config.yaml
hidden_size: 320
num_key_value_heads: 1
vocab_size: 12239
parallel_block: true
init_std_qkv: 0.0356
init_std_o: 0.0356
beta1: 0.9
max_grad_norm: 1.0
decay_fraction: 0.73
MLP neurons of a small language model. Each row is named by its layer, matrix (gate and up: input weights; down: output weights) and neuron, and shows model dimensions 128-223. Each number is 128 + 32 x the weight over its row's rms, rounded and kept within 0 to 255. Numbers have three digits each. A neuron's up and down rows have the sign that makes its largest values positive.
After each neuron's rows, "fires in" lists the words (lower case) most often at its 100 highest values on Wikipedia text that the model never trained on.

L5.gate46:139136124103100159168104145092140156074117192164129162150141178088131113146121112145148086176165148092142173111114169149141143149074110119136076099100104169103127095143161106125135113082042137128073126142066119188161150134122140117144146066116122148102118101172131128104099153108156171113
L5.up46:146122090081115111090177137153164106114107162081120186173179205169167114100146137137179135163127114131059178165096137120142191100089094114158124062136121173104145149030097104108121106113123135095090131124131162127150139149086163152134098081154174173177164079146140126148145142105156145123
L5.down46:105162163140142121141078085152118163164161107089126092138030047186126129187105089112101154093104123137138088112130081090111104148181143108123150177138148083171104104180110169137096157184193112134200162133149118118131124095144119113151158218148123091102127163111136146146150123164103118124
fires in: "de", "d", "la", "les"

L2.gate87:160124067161188121089123187112143146172123141115137150127127156109122179077142202169116144124131107111142084056158121150116134149097184164063124131170136120194124116140085098102167126128121109148163174091138087141169155075130149100128099207132214172150176174111127181132140123140151134101
L2.up87:184124027167171092075097202132133143170083126076130162148130144116106176074139149136111126091101100106160076108121138123113097162084195155093110138184118136174130059147088071111130131128132099128166193103121092115163163104141135095153110194130173146163158148119123130123126147113156144134
L2.down87:131123106127161090120045142160110178157187163119121125091155143131098168108157166137097128107141143134143092086083135133110150137115167162065141118122129143128110168188127128158106157112158179128164143036131123193141155096106096035080131133172160110148107157091167157135123092125166123107
fires in: "a"

L5.gate440:116082161167208083100087122168131135202080096077082119160123131122105148143152107182054108143158147197163138091140121100096073189112147161138136176141092110151142146113148186101132157137152161109167145115085131161179120108164061096108154149099068150160155170125098186032050070151158087142
L5.up440:190138143117143137119090147226089108146079094115063179110094096101081109168167126130049175114151131117127079155113155135187140144074165117109141146117099124074155170115130105076149095090122135173111136142067178153137148044140084131174098113166044128162148143101129171120047151122119130156
L5.down440:119090166113146140093090159163108140153196160098184180112042176112147124120157119088108167155146130127134142156147143099142149149138138036143131139093136109117193147134147095166125149153148146158146099119115073144181155129103144142110112133080145074138151105126121127140098138180120106169
fires in: "by", "with", "featuring", "features"

L7.gate321:103125087131078133142141104088151115140183120164146096134119129143120122113153133094120114165176047180104080107148182117085093108140111096120128149125186173123137149159107128138151113188152094181142108055110153105176091172178153149141096056079154123166153142154106101139157116116162112125
L7.up321:156150145160090081160112138155103077143133094140178146102105118124064125060104142169058119211094141113103116140166170166104149116107120148076132074195115174131168154136108129121139172141113086156163131140081123159191122044127146118128100106111097121121160148146115167161140125142117164143
L7.down321:112076076082107150059190081100160142167108113134124077132121159106121118157111080149127132086129105119105109074095144082151103074107116150125161215069053098139125085130100083064123107209159200100100113075165185071146138163167131102170164098148141182148133075125124113093135129145108081067
fires in: "and", "the", "middle", "from"

L2.gate192:117060117137194150118106114136168110152158158124104147128126146178120103093159140097125176120143106181092160112166104137130186140136160139118048152140109128102176129151139080118124088134093107107134157137172134097189116150085131210124126191121148196120095130137087138119112134131178112118
L2.up192:128106105164198118094090148178119093148157114141090119142141132148159112127159136068176154106109114149125118111181090138116188134130135133088034117184104146110150117170141125110123123190142167095180167128131167105134120108119139133034103123119157177151082140180099180131092090123206082152
L2.down192:087088165030110168133175108103128153137171073148127175084069176215115115145139176106101159105095106136123099135143109112193154123129169109125088144141138152109116132086163126157135136146163093154122139144161138101124137128099134163130163100158109126111136125091103094155128125117154159141
fires in: "information", "residence", "development", "events", "days", "years"

L6.gate130:121124083054142166126124123152128178130100128119160173180120110092160128107131140164108117059158118122155131090095158129126136179097111083127093091072108131135160120096150145104125097132115098140149111140108069140137182123083162099127097143201143147125149124149145084082145084139184108144
L6.up130:095133133116174153139128118170148137091097122133092181171126120117123144103193090107087138120129169085109186103143131113140099143108152140131112099112077175099120141095131130157151069168141130077141135111206123175124120132134155185093117072148135099149164101115122088068155094153207120118
L6.down130:167111148099071180138109108108047152073145170066159134115157146096122104100182168111105133111153139138137123082103094139108058087193137120179130177135095108114201112097106158158168158108085132115173145204091153114085109164096081087144125150138132194140089155112168145121115150192139161168
fires in: "de", "for"

L2.gate282:158118192128150089115133138120128128162101118147104117064155162124077129086095134115079112147123150067159153108110091129085135078152224150116136149167122113100089146100192166113138131123132133105157195073114163113149112116099080141094110129150116203128148126127117109130090124077179099123
L2.up282:124135135077085103119084153167110142102161141143108102071114128149100136134162119114115128175117121120141135127053105152066153149151153204155129137149117163121105170139147107103086130152128084152108169120135080124157074113131099161085180148132160145143142132080147149113130160127196162113
L2.down282:136103087134156146115122089132121131128132105090148153189136132145114108159119116137154155048159159198114113139175191134197108159112071103219142132077178066134170083120135096120151142151103135164133108169118126109126144157155153103157098105099119092108126124117123118143152136147063118129
fires in: "as", "a", "and", "his"

L2.gate425:096086137138112096141072104106144155142132173091169177089148131103127157132134150120123102170166189070071144153102110105049151191117156154178160117142098095164099155105127151136193151058113082121079083093096134116151114132042121156167117153082105117140129081223151090147086123168114119106
L2.up425:092131087115112079164100133116161063155127118109145163126111131158131142145130176099178116070146157069075110119135153095125120181098176095171132134151056084153119169156080131123187134114092071106122154129158136126094135115114110185096120160101109156077135085206155084169148093152187122131
L2.down425:123100164113150052127073135126152139141152117071069188127098138163147139144152130056120083119114113067105111094137101138144134151073158115185161170137143113174128128140088172116129175051124093145123104128101143087133098127084066203130096146041187142119100084123159126163102117164114099116
fires in: "by", "year"

L7.gate494:171107130186096110093158126121220053090124138095093133152064174127146149112131164178094096163120097099161156094154071157109139139124112110171114130170124098162067159138031102134151119180167131138146153118078092110133112139160120098107112174126126156130161139063186172131118175188107139109
L7.up494:127142113109167113161079105135095162118081170136174162115151149120132139136117162098139069088112106169106107077050122092123160163139149129132108172077076184117208059148139120148122131114147146104111195123126127161107130201082074130127100144152121192143103137143144155111134106173176085120
L7.down494:122135113184109103131159111109127139163139114150153136119069148171116136135133099150148078189170151123138110149137121155116164113155166122101127102129161091105171145172091138142144128098173137155129075129184121024095138198134116103109156137171091093076127108107154142127177125190133139070
fires in: "a", "the"

L2.gate5:049159084137066075109133169115171159101101129097121170116141117122166134132108135153196112165124118099132164162130135143098165136114118150112113094124124181115091127131095172107227148080036122111137180126094145118133164183125108112141142159138168125113127105171133150151116163187151100083
L2.up5:118171103152139166132122146128131142134146220081167158128100225052122153124116133152174099139139125160098144095113109083115129190131103125134132156127140123132172120083108111113176148101183150135194141112128162106110200148137107134149104113153112154046100071072185104158109182177169070103
L2.down5:139153175138113150129106146090135119165084135069184151116104146093141138091135108147118101129145162150153115127064103097123137141141102134143088179165135068121195147081112171090133172103191185123186116102197132155088142145130075135163129095140122154086091087069174129134073127129159079111
fires in: "two", "south", "north", "east", "three", "west"

L7.gate228:144120117065107184121101083158093136109140156182081072082127111128105104216155097162161093087148092134135112129142073130136163131090091106239129072098119133146114136108113115146166150080100127128117024175110114166123147127107169108098129129196151106100084141088097168112086112093130149132
L7.up228:128075152082154106097102107130099110229093085117164147088055163108046091126132114146133123147089081122115141149105145110107153090090131121144127143111128144091125166108130098149116136123096156141141062153190081107158128072114138066112099192122110142101067118071162168127117074149092150167
L7.down228:078152027154096099135112152142143188157187139079085106127150117137111138057092154138058126152102138141137114110103125154144130149104106132085142119118133144145155096153128104119146046176165115112142202130127125128163134151170080129155136105110119139143158081187146064062140136139152096084
fires in: "the", "of", "area", "company"

L8.gate505:089176144047092086074141137193142147135124154104131125137108118149139101151056088138162106137112169099135140168146069161136157150152128135132158138135077143165163098092101163135082137089085135145113149080082140162143131132110105100099192120138112132119132111116107160120188130135154172107
L8.up505:157120139166101127189176148123101155148113130089135152159128160108147134105070092189171155145137106121125108113242124160149131115110128052142160122075199134116103138164189126132161128122105152166121142143160107179183048160137078163156077166138149080145170148096161164100162163164094130137
L8.down505:125148105144140122119119187089166111104134160163150128151148089113126084117186060105135138119134156102153161137089139092108112139120163186137093148177076122145111149173086099143093190126118160072140160114099160088102147196163159161135131074094133128074124086102078093141102112183123122161
fires in: "to", "these", "of", "other", "the"

L5.gate152:135118161137119087181102152156160120079146052055103117108138131112106169112132115075089162115165079134108111078141101147107158165146143107120146171112114121212112192152107193140154157067158167173139117095095098089117124105144176158145089068112150124121107155114179146119130101148133075098
L5.up152:125107085100129168121099153176105097172111156149115115081083158097080128174099128126091112162145102086059115110131093081128079124100120095142111098120135151128165150134117142074166133189063145169139093137133097123124167121140166094136137139055141122163121116114134099054088112130164183107
L5.down152:139079132113150094131054147154141101157135097094120135079131114141058134165116137095093157186165165167085115070130107090117151127124121061085115093119128136111165145098110178124151128198116128156146126121163075144134170145159182089127094120103195111155173184119131082115102076165136153103
fires in: "at", "from", "on", "of"

L5.gate286:130164114100112115098194113118114093153124089120130116119124169119091111140131169145081160146155140117123087114116185170145077132136134155170116177144146118136077132143138131084097122116106170096158140166128131163124099055174091114165116135147118163135135172127130190084138113147111005138
L5.up286:074072109149155120142136059146155094097159136098110088168060128122148136149112151116090143173126135117131123070127144138109105151103202082088124163144099158150179120120115082045138121112103108076147139173112138102103134149113112142100104162130185185131107044126145151086120110120184130105
L5.down286:073146142075153109137096112139096077096110174093132092163150135084128173134155102141093148108112126140108097109131072172077121197124114137170063137125106115152146078123075064154127124112148110056149183070113106087114109127118075176094144133192124115132153070140162166122154161127119190126
fires in: "the", "on"

L2.gate521:121075113104140084110083161086177112065129093063094109164127128147160092163107083095115125111150131115093139088154134113120180111102133187155134076157142133140129104095121069119136135109131094108221096140172097154108104093101139209132087069145133188100157103174158158119185119142120128105
L2.up521:136179095198077122135171125101089143153166104141162166157113086145127132165174059076141112141113096183083157116106099154204088170108117124186109065142159121131075135123185057140090128131139130147133157143123153126140074058118097141156157175155182133099076067125145095147123131177107122104
L2.down521:127151119180087150125184121121064138166158110196186180150097085149096127170160061085139126133095108175107189162094094140206064149099123153160122076130132107112097167142187091114102111146104120138108167139128141133163079053133090107168203154150149139119069089127148109164125139171097120089
fires in: "two", "three", "five", "four", "the"

L2.gate240:089206108050153122123101127121121132102136133089105152143116110100100104141135078167179081102147121114172164107091099119097177136163108120182114132105125162106133188147120143166170042101056116098076081135119103115155134170099114191174108115113158119150115088114151101183107181124093098125
L2.up240:106163143147184107130171120128160187131122106166179124131146140154146126159121199131140113100119144165096128145109105176124057142102140121150141165130092090140088186128153136152124100115082082098162214101162114124162172158111170094108124115145162121128148159092080095092191110131058108148
L2.down240:093175119113152120114149107135151157125099087145165098111124143158153135146133188115123122095150154138111132129094098182103076147111138132168113139140113078134069175113138145172159107125076084097154214068161114121147156174143167112075130144156154120133186162114102096111213103153069120139
fires in: "announced", "came", "results", "brought", "taken", "stated"

L6.gate434:170122110159088144127070144119153114101104133161081130084117094085149109129131157134162102173113118181104130122179089145101092156169114121057079211165092102114121130090100099145155105091156146180118104114108151065097129150094061184145133189142116145158165143132124140141088160138116120100
L6.up434:183199180200094117135065226112150085080170120150076102136142107086093110170162158170113110165148133109168129058166128098130153102106124169132052171110103152136129088125160159096080117120180158124125127174114141165162083116159171101140125107114134137077114086157081163099163120124142101169
L6.down434:078160112100138132135157092102163108146133135132167142128119148143123141112086106174105123092144112056104120151153104162144121118156099127162135095124153093122127166160174131127159110159085091059115166154128124142125110127122175054212099142137192160122134140133208090141108121125127166115
fires in: "the", "with", "on", "s"

L2.gate189:129173124134164115113120205080148090164125131113146186133141177142141153132150144097121127105102100141113176079153104109120142167176154116110179112127107109100112170181114088136160110163124130136097153092179076154136176170111111101091070100145145139131135089127134142146093058143127173141
L2.up189:153164128143128095149114197103141123152104128098147185095154158140128154138172142083121106113102101079094173068140148081098177154179124143130163156142122121146127118158113094139142136156098131108121176124143118147137174168105102054105111095121149168134111125125162118162118044154113151145
L2.down189:160120127146113154094111146100158165112140121100162144138088125114133173158179110083109104154071126091116113063160099097068124169120177137118148144084105129141163055159114168145114132175167118104126126125122109170159178158109146093114124110152158170091073076097171116100161109194138123087
fires in: "a", "an", "the"

L5.gate160:142152154187110149104145145156072103101066098084114142151200141118090087072079185133112136173137079120133136111160100163110123142173133152150087115137084155073125098080109143113186123169140131093083132094120146102105130136105113176103113160148133114126176179143118103162105249138157151084
L5.up160:110120150077147157130156131089184186193118157138099137100117168156201122147171150168159098099119104123150119127157168079173102112136098085169155142112110127146080115077072149113108144094153129099124137094134142163096078176095089125103067141152098068120109124129130110111141123102173076177
L5.down160:096154110121126083150095137142056156154112079081092133176145131143163100083142126092108147116150118144106136131107170074103127175154128107165124154103139158045134157150119097121142100118116122166115160113041172099104153112159125171116190129104121150042089159072161122116132183138140123092
fires in: "be", "are", "can"

L2.gate72:110150174170138154083144092108167155144195171141082092123152180177107136135123144067135136159151150170095118090159116128111180114122149121119169082146143177121129104118095090165187159152090093157131096114087131078093136139122163117114080108130120184146095117146147121086114134146157131097
L2.up72:061141158118094171080167112118129138149102209117073077155137161099167116114142085133119115173102132143117153139109104169114133127132166104135134074135102094113168134159154117151149110132078076114148076107127083038053122165155179147099103101139140105175174071107152095117117125126164127109
L2.down72:067103152158106173138178185106075137107138178178107102068128073090119109095116062171137120130102134165176195124096129117131130109147087149116168122115135126143168143135172144133104067094102164125120080184155196117077125127141129136162127084112140191142098165135090129103112121173212106103
fires in: "second", "third", "low", "fifth", "sixth"

L5.gate17:080147126107081109139113143131094092105102115150064151139126088061098147107091121112139109141103085156164133181136196132095152135133168134093114142160088151092099065159156099158178114112135180125134098107160099109113085162076108125082078136102114146154143131138136115137133126144145163079
L5.up17:088140151120136093129139098073154158102113156099089113107122144146204114136155152107110146135156160128185134166108140106111188112171137160066119110133118158112152140080171119136147089141142120127121158169077073142067058091138113189092139131095069132143194179110140175169108145075139127108
L5.down17:179131151133146129100116079123161160171161172108173143075093116132171139143141115155135104095163154122093160114098080077160124095151118109203142156144160143146177144051093157096108142068123106153125135125101119074141135038175137134190158127145126062103121137101091171162116149109132138143
fires in: "are", "composed", "includes", "an", "portrait"

L7.gate267:068117145112099141134156079131098095153153114132187178098120168182102153134085101115111184134113118138110152107111139140125086149076127112091095103163168106136144120180103063140129164097104106193189169060133120162135071127164114134117166136118138160179152145142122088143113119085136159103
L7.up267:148048129132142166122108163125092117153121127116135111119167077114090107097174150128158118107138115138083097108127123086163144091113095125188112106153108128078087097105144109165130055104093085099188143178111075178161126138144104099094094141134100134131120103101134122130123125193183116174
L7.down267:154129146131100124107141144113163145124129108092144071156133177075113096112126142129170152126159167096170096141181112121128125141168162128149126153146119135151084125139094150147164103147106092023075097155149116088074184139051155079169129132189156086153179142136134125079169138131115176167
fires in: "with", "for", "among", "the", "give"

L6.gate331:155122103110118068138117131156153123123136136064127153114158169153173154152085127154105135098123078135116086108167162150144162176178089152210184123181118128166109155129112125077103119133168162087095156067159092069138107113157078150098088143086164132162151154129120173116112161130114093104
L6.up331:098117148117150066136145114167158146144146148071122156113127128203144146149135092148121132079116122169154072128171175131152143198181122132152175149182124171153133159171103069126080138183193165085129176114190077104129140087136147149102088087096144105096144102136167119131086147105124132089
L6.down331:163071151143155098173117053136102161145123159065115141134169097147133156110124078150129127114122131130182072113105176177054129137122136100125132101129120099108200128161119056167151127160120122129173144147156140117140136130103112151159124123127126125067119119137185116167094123106109107114
fires in: "i", "we", "you", "can"

L5.gate124:104128121098130118103151115128111119115128081123115137179123124135147137123140133130194113121108125088167090099122160137162143105121124150179111137103114123124193125175150099137093172093118159061145170110100119145093089157124157055124133140175090109177089115179160118078116136128119135101
L5.up124:107181102088125123069090091163102168091128102154094139128130083117101174105127125174199140144093128156152088144136152089124150079121110130172107112114155137135100115093147119141131196132050167148146117112089160130078148096102143109110154125125102077102103106099103146130140106070147127101
L5.down124:114121142169129109116123142191108149102097078126092118067158108144135137155109078116092125117074108124142141163100167152083162119142096071097085135128143132105078123130154085129111149201150107207183083142137078135146169065142098200124144109069095159125141049150112106142115135115135119142
fires in: "the", "for", "assists", "scored", "one", "contract"

L5.gate214:153126090171113110159083144145115168155114181097212182123168130131102181108140086112117109110141146134148158087101156174105137189113172101105144165183104184181091079118122162172167153107111127145145228090125081124142117168083125050135132145134097176176145171104103093079081158135097128125
L5.up214:140124111090127111134139229133164102142076117115182162165122156094172104111057163140118118089096160147172120124145161141154072183096203116074135154145169102182101127128157133106127070220084065086209145132150131112137186129163150166152117144141160130136195135066165134086125143147101086157
L5.down214:117113163123162137135088109205093108137177102146146185106151085105097169090193117127102103112187127130137085145094178145145158209096151216137091108153144124185107146140098171129095120076099138151099138157123144112140119132117129043133147158244146105162138108109103105115167176137146148144
fires in: "a"

L2.gate345:130124103137065116135100103110123095108187180122122153114157100098119145119141143179145109143157081130108165094149085159094083152139094117138056078131136190117134110114063158155185121146112138132113151158115084116125117180137163153177137166144089126095149112139107149130140176127136107103
L2.up345:150122114132143122099071129105164159124149181130142165130154108101133150112119149175126116113152125098124150116110087153112120157148109129147092063151132212107167077108058181173140130101141080110110175186160124109084119120150144162164149196121106157127107162149136155177110182146121130123
L2.down345:124097131093108103126133156141091170135100148141125120110049151172160115110102018124110119173120138089054075138072111143102119109128148112143101150117124122137203134151086107078141120086157157123107124083213144135126118163150108129122107125120149156149085177215168112143110131144099139144
fires in: "and", "methionine", "of"

L5.gate445:099108089129160123150068098141162133071143083112097169163174114120080169092121098137057118136159095180099170097158093109126125080147145156127070142088118106142125122142172084045120101112140153152112107174073142157100139107148132148107122141176123165098152036062104193114075081086155166076
L5.up445:179159099084121138120147139149166163076192167126107156158106149109133135170075142179090093133193145132123123133115158105158114143194145162119089186155121112111137107136113123100105127142115184147061143137120102182105157197149129098210119121178110177120091136091132142119126162120095073110
L5.down445:176090146124156116205084135198140160133126080151128054132075198131123160142075146130128126124121227130155141139109174222135091109134138130106101121108099123152107160141144152121179149160137119137104136119143135149157164125168088092089167119226107137155081135116108098194174195186099163164
fires in: "the"

L6.gate73:099120092184100072111141200088159123102141141167143179046134079130140170141099129114122093126115099150134151152111165104143123117113099105124072149158145098107148146130069160106146135085131105154083131118151113129143146172068175098131140114076157095091132138069125131109151101148111115155
L6.up73:158061140186103103110122109135134165161105124121038131137159130135072100093116148071104096174141141093133180140164104089164152123121107170228161130118111142078100112067136118161196139095107081152104140154068144128146111132134117154143109125135137112125163137146129145160088121160125185209
L6.down73:149141169103137084122145145068100186126112124148152111109096087116155113120173047087203129148155061133140109069066185130082159134152066084132114134163141078163183146102201079141089139153169152112091089148151132152105089106158111086141142124153106132120134155147119104118129108143092158139
fires in: "with", "by", "has", "have", "contains"

L5.gate318:103100123092139061138136127121097098177111108146152156147142097135024151132056113136113134110080169105139079118141137148125149173142152095098134112136133145169145155167081099110056184099115153109121167134132140152123103096075130150140170133140090110096119072113091210093193130095139084152
L5.up318:185078121117164115122175156125151131091149094145151145140124057150173073117098119111149061146130119055153167166150174156171150186175140095173120118130190179135098129150099185140153143144106155117148143127108142132136113175105117142170136152174129094129130080123094092146135137156081117105
L5.down318:074125106152126172123127100086104141140111136137091089123118114104096142176100113194113078116135076142137122149131096095163078129106104156118197131193113078158151140121105157120165114106145123128126181104159134136119128082207086111065157082104120149136105133100057158148161140149106155123
fires in: "it", "this", "following", "they", "assists", "the"

L8.gate413:135122110178155167135110110171130090130150139080120111121145120157120109191082093119044081072145142153094109082077148113101151194185113136162122079140086117131130133155146115098125097142112041124126082145157141119168221133134164139159104162164131096092112132087077117166113114065133084130
L8.up413:112124131151112150129149146072127119092183119153154128144127158122165131123108077042143099079139122159096079163156062118099125177209112119110093107140087103104092164119105130157116101154060130077077096123089143135169108139068166136177153133112094088083137125132159054160149071119160156129
L8.down413:130101124070079120150101121128150123126168134148131129099106115130083102166119126188109145139109109153127129120126167167154116116126093095134149152074149169150097155110091088114179131085176137154093107135160134143064121092189139143097107135177158157157084140104144123096112139114155142153
fires in: "with", "from", "is", "on", "married", "of"

L2.gate504:141155145145111125101191168106057174145066147155120156123070145074168130151075119084100101117122114100117102127131089184108132127089136150134141118083140150132131103128120157114125157120094133115084097151149119128156130176093162095140131029107130149196113168141122141101128102109078084136
L2.up504:169162131141143160147168125107115135156144160138126116173156174097170095152168117097160059131063163156150186159082176113128128109140168120125120098102167083144095121162105148125135182160114109116163115128141129125127145169169157199095125126175147122185176095097173167133126150118116102145
L2.down504:135102132141109134097092125172172129135205165110165188137125137098128121184159189118168149142117163133186152136174060150131106124183173092159080099101140118174144088136086128138088117178150111155163149158166179158139112128102100141112104142081090107124170112132110114180122128152174120082
fires in: "in", "left", "east", "south"

L6.gate286:100115127134141086199184142107093079158160087157129118121137206109068122170091137139125213104086137099132144047108153107061057132096124098107133157152106157158080201095122148166128114080098123083102143129184126166138095108108131120151161104180102075165165063079170188153118083136144085112
L6.up286:143094151088218150161124129117118088171169143148136110139113100069143147148096137115171171115111173142133115109121136110082141131108121086156158101153085111165102193069075132174143086105155108137140135113149110146095137160110156106130143129201154180218093108151102158074126100128104062113
L6.down286:128120078111167109135067131095118129154193122134175117135131162128109112160109183139129155138186141162098155171079126161084133143115138153146097143156114134163143164108143097084118163123176155181159123134115164143141112033126145146156141113105114085035167165115095131109130099146069107114
fires in: "a", "with", "to", "on", "make", "get"

L2.gate18:147119113104104113091169137136153114139120171132100151156104203069130105128116160077100129181155098135038128148143182141145134110116194069125124155146098188144101148147087082141145074153059094109170143101147149099117124090120112117118145098141169157151167087142073192157170123163075120141
L2.up18:089118125092109130096204185130096116168104182117133144157098163055146083148096124170101128131106077115073114144126149100115114132178166168125114166121149144142101150128076093135135100118109085100171148122200178074117135102113123118143119123187152153178193107120061176128128082149085121148
L2.down18:130140104176182152125155147155097107118080155113152139167151092121114110089095102203113163110090153132143123160147119088076138146206088206132140170110179122141152077104102125139205153087139077111195119120134111097067136148109121144137126146166114115129139151099141139076161115125161148130
fires in: "the", "division", "brigade", "force", "party"